{"norm_place": "out", "positions": "rope", "attn_scale": 0.125, "parallel_block": false, "init_std_o": 0.00758, "lr_mult_qkv": 0.7, "lr_mult_o": 0.762, "beta1": 0.9, "lr_head": 0.00559, "decay_fraction": 0.894, "decay_shape": "linear", "seq_len": 512}
MLP neurons of a small language model. Each row is named by its layer, matrix (up: input weights; down: output weights) and neuron, and shows model dimensions 64-191. Each number is 500 + 40 x the weight over its row's rms, rounded and kept within 0 to 999. Numbers have three digits each.
Before each neuron's rows, "fires after" lists the tokens most often just before its 100 highest values on Wikipedia text that the model never trained on.

fires after: "1", "-", "==", "2", "===", "9"
L7.up700:469421515447517537501575471440409544453569559442487526578563498529562517495601520520535531569502501490462506543523494488564466457492467494575446473521486524509445545441572500448522526452512526492522519489457533463488489545589476536508515475490530519512537524518474522461485504492466514458565557561405546528531545508601536478432496520500490476549516452512514518580509466566488479517531
L7.down700:468444539541506502506465576534486428510393518482514481538482513426545473483436504415492486621516431485500451495503468489513527504508504471477543545566492490458538604483436523554502541534430554539550436410470618486521526490477466479549479493438484527468493463467486469488492489523490556421515518509502474453546501485535514510543423455535496487447493527461569548537468526450535473431448

fires after: " ", "\n", " \"", ",", "\""
L7.up479:448471469458472519451499562532474538508440445507462523574508452575545517495554536451394537511526504496502495480444515513524439537470519470500421406462484411433561519503546582537453511513473553416498522575495503472484452509505545523517461411489473490512477500385467532488475501466519531468505464512470508493505587602547476501476409530490503500456496526503524545483481547450474529518478
L7.down479:438530467576513463494515445496431504542512452534515515496476453448447499522546551532562541406571471499458473496480507487525522545490606456469476466507526488530506554463509492541515447533481487515533462501493482489544552486472540519485448497599529510537548421454434449496474435537578502456536542451473518529516517587513538529564514547524494538574458502453515454519525524451504494462464

fires after: "-", "W", " was", " |", "E"
L4.up407:529551552534489502570463504530491575526517425482501488480417479539519511492483506490457495420532491479490541511516451499465457483471506485483418516473493574455510521490495617498464519468546527502508414556547533442591521495516481522481460453462507462637583520513498452533523514463545500524471510552440499475460512507553434536505517526578540536495529445473511579527549570455474505458470
L4.down407:457428505528523453517547464563440518557486472474564444492506525516506501568524467557463447502552512564478530451517520470500453486449530488487507551411533466492489468566503528529495458465519437495438521508448465492509482521462472565464472505520504544499471425469490486515455535471455538525498468485495538518486406486471533479515511523546497486524432470434524522484484464504476494465501

fires after: "″", "°", " (", "-", "3"
L4.up247:448473551544492497576564504501543481486603513519514512418414482481469506497489534492498507525521500484507467491526513609573502485522517574491501511468459490476473534458477532501527525514555519532495451534524496508542446543461508457476446431518516492509462495489472477473509540504515495446540498543426521437429521453514547586560461529569492522461578534497525464571547438557445509496484
L4.down247:476533455516491558527460523513515482441522570538440553492552492398472434477571495470531520474522521521540534522503464522497553604512456510476445562497516467427538499485451516546518536447467498441467543503456498516466522542536525432544530498578516471537439513515509461489540463491526470502497539519502494499504573482452562450427480462472535470490458481487502486410475417488487461550455

fires after: "\n", "0", "2", "4"
L7.up1:416501590533536487498525517492476513498527524517486455495524549483605469489445424486460563474521441531498455458546478516527490550467513445529510507418544462446505542413513517489476534525503500508532490466490591458560430478533499479480497438430465505512475489509573439541486547495510574463496481537494515512475485490554494539552451526591504428520562500489517454474493467497422599462531
L7.down1:415493434544515497477521473474504542512500523468572523539510447527489568506460480432551419465527522509454504506486531494532502420442572455469521488528523503555506470490487467507465504439498515496512501525453524534525479544522525531493517524453488578417514549551495562488552506480557515445455516484494534605546450441559491429498483510517484563471442458481514484498586454519474540437475

fires after: ":", "\"", "5", "6", "0", "2"
L2.up713:430565447491447573490489538545479508471575544502513508506470448553449465476449490496471406471522551526434549491516519492482513497472518507462451526489552480530545499472518552605574500512536491477504474458491569488493502494518472510530535438519513489593604534481506485468477542489580482566481437501501485509504503457478502505462620454446506521477500530527512520487433422458487474503467
L2.down713:533431558478442588551519464504485525505444511484498443486556470540573482503516520486452466475472513474521455430482424504585492479491566484544541595502485430432462393548517445543589532540509495478515431537502556497483497463491437480490522519407504407521500536412494530513518484501491538514437506562543443460449558457566501551506456477512493503453481441533471512515579458496447504576539

fires after: " ", "y", " Ar"
L2.up618:502515521476432514427527499523484515537489495568486473510427451565419447455515485486498495502503467520499498571492580490550502548528531562436437483513456493442500517460453508533454466518494542465503475452504477425466430484525544443489472504539527512508553553448482540358486470488488476465464479490504538510537518479547519468403476506518532484472493514413512528537470517497529491420486
L2.down618:522496504508506574533472474472486633553469503532449475566494492521480547530532533488422523504505493482454512515517555509503468505429611440564473450524500526473474491426510506535505489452532507476552453501466482518537420448424557454470455517488460517541534457459485501464498506504555561548464495599544479496464508542483495529480512464518503462598504503464595552467494515521439575473504

fires after: "0", "6", "7", "5"
L2.up707:528529511528467554499498552458519558415545476558469447492447507579434473506483433473532460483505510543417523453464509545608502525519496532489460473534505479540460474436489458531466517497514519499569476524464465467483431520441490496570533469551520505498524540538459467485453513495479472391510478460530453527503509504542521522499482445521496495477522518539532482483523421534451493475521
L2.down707:523500495557409545514482557482503470391495488501424447517519591478560515501542475419489485504463483495494522479502507551435561510516503508502440518468530581589454463443521518509535470496498489510562451491544477496458493526514521545435508497488525501453526538562533483541528530500597517520507413440518473498581513610520434552528497507520558586484539470494483498484504528478480426495550

fires after: "1", "4", " ", "2", "."
L7.up535:451496599498468506513554553518507559502539537470536443458490440541514480467475441477511505403512480530503484519523509532493492521502552483528452478431535476452512509467496487512530557521501529483589473489449544449516347517582452476453519451417526498516570528512530488546477560524556465536566439561418540487527509514534464509483482496552503490541526521579460510470468420489434542475489
L7.down535:449491493561491486470503515602548586529502563515426502454518505483505528453467444464507500456498537431435602542516563485534486499483549545480454435528482478546494551445496466567480488466479443517562495469460484540503502473506564505418500476440517564504484510554564545461541519531492505482506558518467522513538501488530480502506525518543467484456478569499518553542502360497494449391549

fires after: " ", " \"", " (", "\n", "-"
L2.up640:478508524479518557461496514552494566501574484514509433486463522489450423557485481555499444485503510485445534584536527543611526580543547542519410389533505475526520511458468532585440557492488549543519464480517523500512483491507476475575557451541496480522530428466458533469453526516478498486564450538584535522468525566569576528446465500474483469460554526523510487549480465518484471428489
L2.down640:512484510546611470574578481499459548432486534509455539524500447445488471537515544474458465487458519596487516482495488492493548556552469497418510506566517512450524509509481572445515561487492516524492473557558427505462495494477483476476387552531494544488496515537491493543486468484586511563459507559466510465544451466451481437498543448576454556517497548504519486529564459496513549432545

fires after: "-", " (", "\n"
L7.up112:458502500533499513543556534497469522476422509540464499446456508571516500478484517490409496500520430537478496508515584552492459512516528526508434472493472483447512570512469523465532512445527518516579547450466497548533525503473577449556512481534513424496511432492518525491517558508493498443489494489485508488524482483536559532476541514546525513394577464475503523539517516501478545501508
L7.down112:536457504449472515503474569473517517453552545508573550567554517490498427477521548504569547538541521520532552454493543476473524499548495517448510489589546565467544495555450411484523519432521515454494530527512507469563467480548525471492580476573490446461533496463450466466481563451528509427499539522480475489471488470429455573426481519509551443555485513469409501473459511492533509443533

fires after: " |", ":", "-", "|", "0"
L8.up296:510431582597475475430488526470457493465602484496526480452495528502506434465515448506579543556595508464511523469505451524439454521534531514465448532488456586525550515456511505542453534493502484536514499519530443551537486528480480521534534466466505425520511525462513484486464510464472444509525459560384533473462496501500523525543513546508530511502506520520441449558434415576490468541521
L8.down296:476465436446558546429465440438471474510501521468497496541498542544503419539513508538535534471431533495488533628524441564518503566528522488523496471528544545550476505516522477528525559530443551592467457465453586471562462517503530557587527501526477458498435445514406486505541466487493494486489504517490451519515485523466469578531492465474475490470523550491577527568565549545469475540446

fires after: "0", "2", "1", "9"
L8.up387:462487578466501457542469515426404501545531615469507477502514505514522504469500471472521557502545470442453511485492456418467483476486557478550480528526514424502537512500548472478488477536459568443446536457602549452410500471568443507498466433486548484522555476512493505537476483439516519498509483613463500525505549483536420498533520493500473514514558463555424503491497485517447491512442
L8.down387:512585545541487504535470519519476489542404404608509540485513544554524523479400441571454444524485501476462488452495507524505532492544545546477500519487472499512451508489543497488491575494515492590518436462399491489463514526407521428476521521557514456480455481482501450511499480473508487457488499490490518454454518553499453526555472419550458490454533438550516438521446576480522523395456

fires after: " |", "\n", ":", ".", ","
L2.up373:421551454547537526538412481493446548469498483527493460491503519505489493417518474483466492443484489514378531477480468565515514518552576503616513482505477496492572493447532553518464538430467433571527556478459511527575531551523533512537559532499487550564518474560484432508492537594511550554504478525513511496431529556505509528450492536505538534421467451536532492481575456484505522482482
L2.down373:550468522593492470564484472515524491487505515588514510497482537487494541549501463479388536526338487453501585481479524502468541512447507492479505507575542523412457530463512498477496420513495493530585502493407491414505500491506472516441525460605477492516638475514531500460517511508528512437443522546488404539533511478518481514471499483519441474486504470497530527566504530476441499521514

fires after: " in", ",", " In", "In"
L7.up179:500486466487533461518483608530462470438553504546585477437513534448605541495531509512483405512517508464476467519566542551493460561532511473532500480540528468451485525500514475475535590538549482542485545462570499533517504531505500533572618467483471474450509547448519569420470494592518519507584492546481499433464496541511485534493512543488489507507460502530510534534401454444500463479542
L7.down179:451518530463495525541461471435514536532567490507478499489467505519515440523554552481509574566454446484516520496469480495486490545506459465487530500514451495463579539500521514565505435494534513493516470502557464483509496523545432493458419502518551465581513451602484443537581443510477511526484525521473545508441479457578479513521496523481582499482438499473514550477525548425639529473446

fires after: " ", " ("
L4.up668:448477467507505522502527526498543479504463591455509505505501522509492545514452568538453514396518530493524460560608468549487454480489491529463426450481468557427555496506484526518482506483528486493516476534512527485589383522458540503517471453524526518527480431533522508519532571423525511445508501459456526431498507502585422560569536513626516509459530473486488530523519531467486492416448
L4.down668:485459499442539554521430509509445531517490515554467600510548551525513504455518439522443463469466482545541492454589520494444516558498484514483502541553531503472531469472535510424558503532466485503548473544434607485471419514499531507442578600506486486478527496442522552481485509440576540497440506487471489505529565512476506503491486466549422441491464504556486515491462496490476497527502

fires after: "1", "2", "0", " in", " round", " digital"
L2.up523:438543491574508489529428470528463491501562502516478493554525499516492481470567438504460485441497543484480539495426495446452476536472556475454480505476480472542523583462546548545430498527414516521509504493511508503579533549566540513455573462531517464538519459492550497531443441485528484559593475528509472455441520450476443465518545484436515497521523460536491550486401439519433501447451
L2.down523:499529524465506542515518478471538454552472533566481513478534486538510526530495479485376513575473588432507507443495501567530520466512461557499492435547450520516454515494476523469578422556555444546580488594438525411473505464500518502441497506443448474518444481549552440476560528449467459454391509523516507548492468442519524486416463510514515425419447499481552534495484537488493583544503

fires after: "2", "0", "1", "8", "9"
L4.up456:480522473497481574473470502498432490504572481512500523504468548571529501524550478542511487514505514523485548606501517439503500540502526436473510533567485461471520531438512470482515448529549571559506544597492558495550506473483557472529517440429525478545558490475567337541521511580493514505513458470592520464531547534460467492488505461489457465496475516412555495498457525525522604492451
L4.down456:510462523515506519582488443500470516509507473469538534495525469513471402486470533503508538522408507502460517568470454554558547498510456543552515477437462505514569575502454528520503477625469483507478515490523568458503481489526483519504609469495463518507505493515523445490577504496449440518511541567464487460438504496542408481500519462457509481501468544531474475492505449561589484544505

fires after: ".", " ", "1", "2", "3", "0"
L7.up494:466496591472520491489524478495555552501516475479494500516408517498493545442484487489522499484576540544477540497504474437454483549549515548537465502486467559515487487405519598395526458473534562474543545464508521512483492535439537466527534485533549454481518471530548437444468530503598497467499558451519525413435469481527545490483497480550511526515525431459558502525437592480472499578469
L7.down494:472502502489456489508480484520536463450499569496458517505482517394469484454571437491496518530487460447537541440563425442467565500513506499534501442419463491510512374499559454551539497487494523516529583500488552507526506507511440494423474527502518526538533526522459447422512484482515501508465514493446500561557488435506498448543481587475431543482469507464527504510466544523500517484497

fires after: ",", " March", "Co"
L7.up240:501448449469492471465459505506540531501541560530504455501502573464550545465507442499445499514494457563562495453557445508500490442476506460496516536499466493429494547468437462507494526507533593519502518493556506494507514498482557579495519455505468499557482515495474528478486545498501528531519479532510548465458544507495495527424475426590536502408513457554566559535511501526504496426552
L7.down240:531506506526454533494485441511482549463476463475424511514504549539486461475539460501497485497463499492442562487446451574487495527476456479486537509525540430509435443470480503548506445492482543544484557549542496442519508401541451568501488393478495542509506454517561462509460472477506610511493467558543470550539547533437496549490431509477434490545462491447527502463496630535512524503463

fires after: "5", "2", "4", "3", " Label", "6"
L2.up352:473524501491499501486500518531482541423589601516461495524453433526456546516517451513486535476558473517438483529510567473536492528492451481464473452496509547551446534411569499531441491464571524467522502487505541455475457510441501530490540444518521480509569543502456503472468473456543566440440480466492502542516514488562520526551444466467498531506535579571510526529507460486481501426451
L2.down352:539453456520472527443464456453484475454573471498529534524474469499422473420458492480531487588522509550509464538559454573489543530493431461554471505564547567452556561465483475459553529460471471529530496527481558467525504507473553536498527478436486506458504574450444515490495513447573442465554508477515490496450551463507527551525470524520433500534450504442433569505577484511559479523498

fires after: "1", "0", "2", "4", "3", "7"
L4.up191:479531527509460534546466545521533526464467521583469411505492521460512418496494487524525484516498421508416465475513566531547540532475522541415529442485471484501506470471448480524502490472505585510520423528527500530522477522493549494569554457444525475503528518451491484458471499481570525539548403541498510484523559520549458492534489478531496520479576558517516517525442428519393447424485
L4.down191:555533504615516464472548481503527553490505540538550467485509520437522433503490489488515468498510522482441536472518440488486559579543507551487490499486543427498421530478439470493553519523521471506512503536467557438497469569429580428463531537485493515420478565543489535469577562510525555481501500499535446544555416584476479485508488481511473441494512517496510515495537558578539488516591

fires after: "2", "1", "4", "5", "0", "3"
L7.up573:409487507537485526460483551451506531431558548481468463433507513471442533513569464569506474481505489544530515487402488558510492501454547510486474499501543524503519507488520587458490507486462520494544462445487510513439512545510506550504559486518552472506546492423471553462493491472602530500628478516469500533512519512505526452523403461494508528477521539556532499538467467514464509509456
L7.down573:557502451481458533553523472552480497429511483578442527561474494532529479544450500455470479471514501530482542478560497552484512496509471551529465459504462485443580404537505472471624492489557563482455515456529498528446455510543439527530541571635456437523475506484516464515496533479572531573456482463528561503555487469492535525503497486470516472507523514459498450512487466510445435491541

fires after: " (", " ", "2", "1"
L7.up536:498395504569498508524544586522547540475521466476437501467465574533609501485497473459485468464546514503577523492404509523455492504491461510437527510495502628435525490481455501446483500464566516481525505512481483503493464505496524492527455488537545457508521542475508509505492480486534553484576489527455474500489487457505514550559584518547474455469502437463492522520452498514424525494479
L7.down536:564593529570507452507570508453552437557539536488503526467535451479475482475489474517576561565449444435502556476462503560492497520512539469514555491537478504510558499494483544510510582595489501477438475468556581524537554462499508503559519483509412483551459465525541501503513472564455509452569446450516506520527552515468476560420507554450547435495456524534478496480621487515531467513528

fires after: " ", "2", "1", "3"
L4.up745:500490511569482587521544475507479564463548505523427503513427498535530522485509530558511469477548497477503580604475560485500574431462547527433523459549533498554521466476534505442540468414554518445501452435475528498490497446406468525485546512475530490541524456497525457489516493491568538504555516509471518486525516487457528517469484401467509491477554465426516459470457489572494516571507
L4.down745:497513495577553450493535494553457513517397461496463560477383524488467489559478507450515446525538547509476535538529443477546497485549528488501482515465428495548442513489427576496398450529472481494519583558548566496547536502488530552511551528473559500470429525490502464470392561520523490532473478508529429538455472524479443491462503454520510461545511499448492459531492510495547456473547

fires after: "\n", "2", " ", "1"
L7.up696:478382544475564516531460530512477507542481475529548468560499516491549444478475443465455534479495400515524458565555478478467464471505435535459451452484501477502537544493524470512449484550481515517518472589476458470544475446586557457486523475529584495507528509543487501512522467453469548498634479439404481480439519485577459471558431536491465478508476504416435488524486481527484495470465
L7.down696:533531428583552467510523469458501487518464589453450516470487520457526558538495544523520539426531494576512472477463493557480544607536522448470612463507524525457495596471522478441517470527512544508471509444575513446572536515509487558508425464445430493466516419487422495514536508563499449531550522468542474493541514521394525497538496533495500518461496489528511480502473463521454568504509

fires after: ".", " Thr", " but", " because", " result"
L7.up276:539437492498625533549468565514492633500499501470518529557548497516606508466543477483506495489529551470487455532564554419516480522505573461520487537550507499476473455537528528468564526472461579522488480517498529416446519569497552526494551543465582454467578534542518533432453491479536538483488567553487500492515527509508469462470509458512516494541523540456431469448521501541478434515528
L7.down276:569459524520431500537486514486504460485563441559521495440463575543532426439523488489621492511528467456462629512567443457454504584498525541480550515517501532516526543520490531498517486470482549518516482469547525497509559553522527506505484385549479474484463517548481470501507552462491492421491470451498554517510502561496555462537536537528522522472551495474583486555528471570534562429456

fires after: " ", " his"
L2.up183:504480561481481557527509493569569475493519491574493481543503418519508514502466543575513358525469493542404472492592548521506540443522536514436470502603533471500480462511496445580508481488612543467533568504507489554473477492366494527462478508469493454521475554487481519442525499500514491450443443501496457507578538534555505491467445544536460533464528554482489448490424485565511523495498
L2.down183:504480481447423477516497437483467584497481558499562452497506463457522519548523473525562510433513528489491476515420424543549509576446561508539497538532506435499491483488526530463456517470432507527513495406502505475471483498537517514468440535436515467520542501440446536500482554465503512444538462508581518496500505542454525485522521419491504519612499435562569573509505517530425519511503

fires after: "\n", " Q", " ", "ey", " be"
L2.up223:590453477578465514475504543475543514511495471521496490504486504487492470449478560485579507426444547519521517565506485482487504529529553441510480480515491475582570480475418525530570539456555513569495459537533526512487539522479443496565534543439492545632486454511531517466499465557541462505578441559469532503493565523542523507457548503521494554524594438466482538445489508556449468555492
L2.down223:593505481522443484508430558571544496477528505477504533469490439473413555496499502425548460493512513571500550468490519549461468482512472553496488539506458588537547532540493462476502472523462462579453512495468501562444466468591445500517545558433445515478487513489521470471443470527509389537491507489462438527518460466444512430508526527504560524509446473460487507513539486418525486479456

fires after: ",", "5", "0", "8", "7", "1"
L7.up213:452488534546529479435546511525495578529529458507483442584517501495516482499528470525440470443552511432481502529454512524524539549497519505442497425521436483461446544514521548453556593511481512484538505449490529461482479463487506497468493449518481463559515445475490546456468587434467577466549433461446553430500494495518518562451556473551535418452472517580487446532452538483508550526525
L7.down213:489524478512444564507523435454527492488464504460543433517535461419388565523492570457486485557494474484440551418488556511573489494491504424518550516549505469478544480488496513506489533506527551539500534505491484434468513479494478502482527511433476530504490474511543399514529474475530516518504534481530450497537542432487452438509509556436537489467458534495502460460499543536542541510544

fires after: "0", "9", "°", "-"
L8.up391:494517486660483492504524496442451558449523505462491540466434485519492517480474536465443511461520471504489545518527457481447426513453525521481489515517474584418492526580540469499502447496514506499507489484467583545479492562574463558451477423515498480561513482523553465519502548508513541422522466511550501528515475451511595547566517533549498525532468428507482465512480491531455530477489
L8.down391:459502540533466491515540549540522492523467435512526465501516468482540550566545528509536476483470545432505514545588511477488492468454544548572448435482389505522492439528406563472537614503520520511481502482551601550528535524439565446470545490490525502504446497439451465486481496471427544431550470500526513484488488541483472638533463468465504513547560506516565464447446478440494463492487

fires after: " |", "-", ":", ",", ".", "\n"
L4.up754:528531556483400492462460568511450508508501436509500417482508522554492427518468451502556460535524477586432529476453546496514516454513522529448529503480497491490519529468488546566510535425467471473482478502458585586535480484583459439474516526501502446557533524377512525477428493491596500513546514549463496545432555534511425492409520545487497422497460550509494477487485493575525561556487
L4.down754:515523489505467490409475439430526476532509511477501470480466422570489417481464546454451458458436484521488567409464598512513498542518542485520472428489524545480461492519497489535516538463422514525524504483448587513529524523516519522539485524506474525506454493486493474497488467487547524518481477468517454488444525520438443546563510424559464387536575500476493507444574542486602525488486

fires after: "\n", " (", " \"", "==", "-", "."
L8.up222:464461491538519572489581530492470526508458524511471469449499515482559552534404560576490513548511412459468473563547503553461482519539525520529501513542470497500519442502483425482553505467513477522525517491453496585522488543449545508527505508486534468517490479509485548484483574512458497475549496488506509448531575573566468539512556468628497485452559438481497536552460415584489504452498
L8.down222:566516478496439549493521536522535471459518448574547546476543554518504500520493505524481511560496462524428458489489518525455539576496457554503594509469535466530512502523497453559430473487469539526554501513477465446495451443539420460541538479572491488471532482528516445468495489486464483509456454579516489473529522476421543482498433444616454500514558536571549531478535498463511459461554

fires after: "0", "2", "9", "7", "6"
L8.up630:478477518486505512528546496516429520543508541518486470531526536541506513484496479537477472508535452524519517548509467494483455448513494473482510523525567543478471495462498555384557539420528457478478580433469532564448441538544536540525584503457420497534534537369510460455506557505528574490516486499512512476507578568465522472482474501518496467462441504535483501521512478519454574573525
L8.down630:457545544547556460521444510524575486469446438509438504455481534516494477483473445531511575534545417569494464418427453496467440484524414482467545500491474561561423521431488499486477540517428560450537501528512414513537480527498506526421448407441452520503413515521493494494499416528465472469543498478482488477475478490492539531513472555496476480483503517500471452473460501481522461526515

fires after: " ", ".", "1", "0", "2", "4"
L8.up156:458479546479488556522578476467522522448516485505465512532488498544580540523527497585506495461571500498512443547448481528458505553479512486484430496542501534469450517445496509406471481433537502440518518501453498511412509508475550504501524458496524456436544505455542492517495506510554521353470508487456525463504489547484550541464506509519484495464549542481513481512437540502488481543474
L8.down156:443455484502463500482480506528542463482532440486454531565448490495492501477526481555498492484538467492496463472425446497398536539518439514494449531428459520550487454506454532496514448454475479478504498502597498520566494541535529497498480494506535425492449527486530569600505563519529502509471475552529387497485464486551451554532484506472477438513501512510477455446501462485475465468495

fires after: "5", "1", "4", "6", "3", "2"
L2.up379:531482490568463529483546475454506540523555547541452436551493478503452410499510443478386448505514555491441533572559633429490560450493561473396494515537517538541448495519494488514534502510536517550532450502487535515483492497481548478483490496526584508538537513522486519504445532451608469507593495484517477501527526555489487508373455452533492492482497554475478464460471510516499499439448
L2.down379:566524548556487463542448523520498513471450477485554470489498558442547500420470569514529527498443465466527533491566438493510525481474485477494544527517445518530508568476533495435473537559578478521530428466523543453531513494498523477452559541405435468466499561480513518513493460471506480491501481540480493429442466545484507493503483498489503522426463529431443491509552443554536554522625

fires after: " ", " de", "ju", " the", " of", " di"
L2.up156:515517547489476544462570552459535479496585519506493399549527467504490513469484451620525448499477463553521501525497542496489510512469602569472463453553496532508516532514469448514488511478557531493508442539524485526493519479533526415525456428499506470473533515404503486509428479441501511469561411498501511445593523540443568491533491438522510464496538523443526453492383497540429500432447
L2.down156:471477486471596457574531464521365497529501495522511483517417537433563485494487513490506541464479497510521507488529507513487564440485466469428485488529477536480433489558480531486514534540508496483499521542470526490520470501503516442538445549489501560509436505501479502538518522500477487540405497513542487488527522470456508587465532457451531500534540492539535564447432507587472548568502

fires after: " the", " New", "9", "8", "0"
L8.up164:427516497473511521464514510509457518501483485448472517551477551555516469505535520499468579554459568481518500535526490516486470486491524429536468551529457435509467521447495512498508515483541559472486472405430566464494478516488525482508485478421474519558576497507483453454453500427551539469435481503507479397478527438539484521478506454452515492513456549497553506483525528554470563539449
L8.down164:523445575556511480530492532527535368517506482528480472409470540440555515408447450494558545507489521524501458505453494507498560445498454556452461537473500548515514537464536494526434542488510466510469467492477493487530496459528491443467542470465475551483510476497567544517546488510496478464536539584436472482478498470479518465523488478467491507453511502555514538533466481564500504500439

fires after: " ", "\n"
L7.up12:444488528495464483492655642474519548469552445489512529450452436474538531483520517482459465460506501526482502563492560544508503515502504490514492515530467535445472519462480454512508529496548573496494484511490535459499497557561455558514502447490517461552493494563551535491503531504531474478600532543480550534519507526598455530453538555558515495505542484483477506459504534499433489425498
L7.down12:459494481533531480533476548512465513529529555460481506452505500547474403432488472506561507521456557508467508479472501527538554515564524525453434473482473509550535552477558530594495516541399464520570494485512529532497528506521557495445512501488496504497469466512508424444534511507514492505442503493482476516472490455496477586468452463511546490494515531440547518460481458521550474422511

fires after: "1", "2", "0", "9"
L8.up119:485410520526488443472501492489492454515512591496445426555502530476487560503523433575465536519523455537518543450432406567453427484505495510490513527454530528521522567452541522440459503447495494530514439411432512460507532519576549466506503492500531493515512458488572528455479458503544499472520563513483475441489473474475522467585426492484524495504492504501506515527504399417474505522447
L8.down119:467557508556475517575527529491530483517533525496507488474541530513519414526471503500528454457527494487509549545547565515478545497472497453547483442549506460507556443546458500537550530488517585483479498469596500531512537507497461527540478504579489514522490509433537457528516516608451469454462494472507562503560519480505535531499570477512472477427586552510470524467487520530538519439561

fires after: "6", "3", "0", "2", "1", " "
L2.up204:467526529532419565473549462488508544403512525501391506538498473551475478500531473556531461485479536489435521484463563539491543522445463503477521486520569502520458511474512508499486462503545521482547488491377489402442541469461530509493524487492533553494505538506522552504478419482550518455496513496510470521530554499459467522467458422511496498480491532469565459505464501509444492502442
L2.down204:544467485505519513520458554522451440431458447525434539535477489542538478495545545480545501511530490533466442529494473552467528490507514577484465534505561481586467411498488533520550471474471517483597475502494512528446533510520509564519478544556501541368565503483496520507573527510512531565482508469480474526565549561544401553529475453538518506484517453515505496529553519515503399453595

fires after: "|", " ", " |"
L4.up90:441545534539439518531497435483479488530463529524576413483506500533527458472586455492497491515487529549428519468501530440542600496369513553480505490524448484475627524482447497516535584494440523496576495547466496480611451577512468456484500529491571410578546463502515514526482458439505546534446526468426516505422528528552501503523545478487516519514510450433506470490477495501419476475521
L4.down90:477559505505516506514461460419491470477511576506476544486455521500566496453549477470477558434395471544519473525485442520450490509547545462526524595541492568510466604467484488477486499503475532589458468452514496531533472528546474478544437560520491510502485446560461536503471449504519503493453516502495400538502537455441466502437494489532515556431532469444527541522480491453527470581452

fires after: ",", " was", " (", " is", "-"
L7.up684:497465504453556526609539555524541515505490472495483493505474492522507523488504445474462541513555549453475556476489489563508511522502459540506494512494470533409449546518536578506435512480590565507532517573503505536503460490527561494545552540501464394553530518463550463483490527501497519487474461543463490489499530517621484621540528564613526537488576489498480530603493498465466520459525
L7.down684:486479479525563482495536491467508497535514492580498470427481517552491521526464474498516495476497443493514493504514520566503510595500490472548517550534444510546521515511546484531509592499472554482548512496506509472540428440473537534496480529446505460491525524518448490535495464518425514522533482497425485468530492467455572458502562487597509525496457529447483469459619474580466519514576

fires after: "\n", " |", "-", ";", "|"
L4.up384:425472497511573487479451483495426490502510543501470494431501445499528480480444514485571576458526477549491493422555463534516421446498553517478475488471467520578500511458528473510475525461483537506515453441553536584593456570445463524544498420439507438524502505412494485473547526513517500507540505516458534527411572460514444489516502508539520505420572547488542508570514477554482439508454
L4.down384:484514575418484486534514514571505494527441542517467563558525525544502469469504553598488518449461463516532598506503492471547457466559555578468524452446513513523486470557491486458537501497513477436491511461523482408478445536554526489480482505491454433526492438533429455543463484465519528512513456514537467532452449473565489529522546489471576571467522485483507467478460484516394482578487

fires after: "1", "2", "3", "8"
L4.up720:509505492473519530562495515457494458479496547570482370504538496527500561490404517505465518495593505504469472514542500532466488557572527519491522483506578501480463461418496502497494459492534508531548494536496518494491516436495528518510560458484466443496456566520535503413518520480620464426481474481506506461532516473528562504526430546591509592454509487499473526544518515479485560504495
L4.down720:446482494513540481559488505503530511475547479421480467581519531424513506511508507550506532529482400558560492532518447468462617455523488509584474450550444554491554530478494474461511474511450562462480515488543470476495509542507484580451516496473527487506441575517443492452479440562451563522528546506494539531444513468525476524517481512530463504501519474527488470452577467510574510484557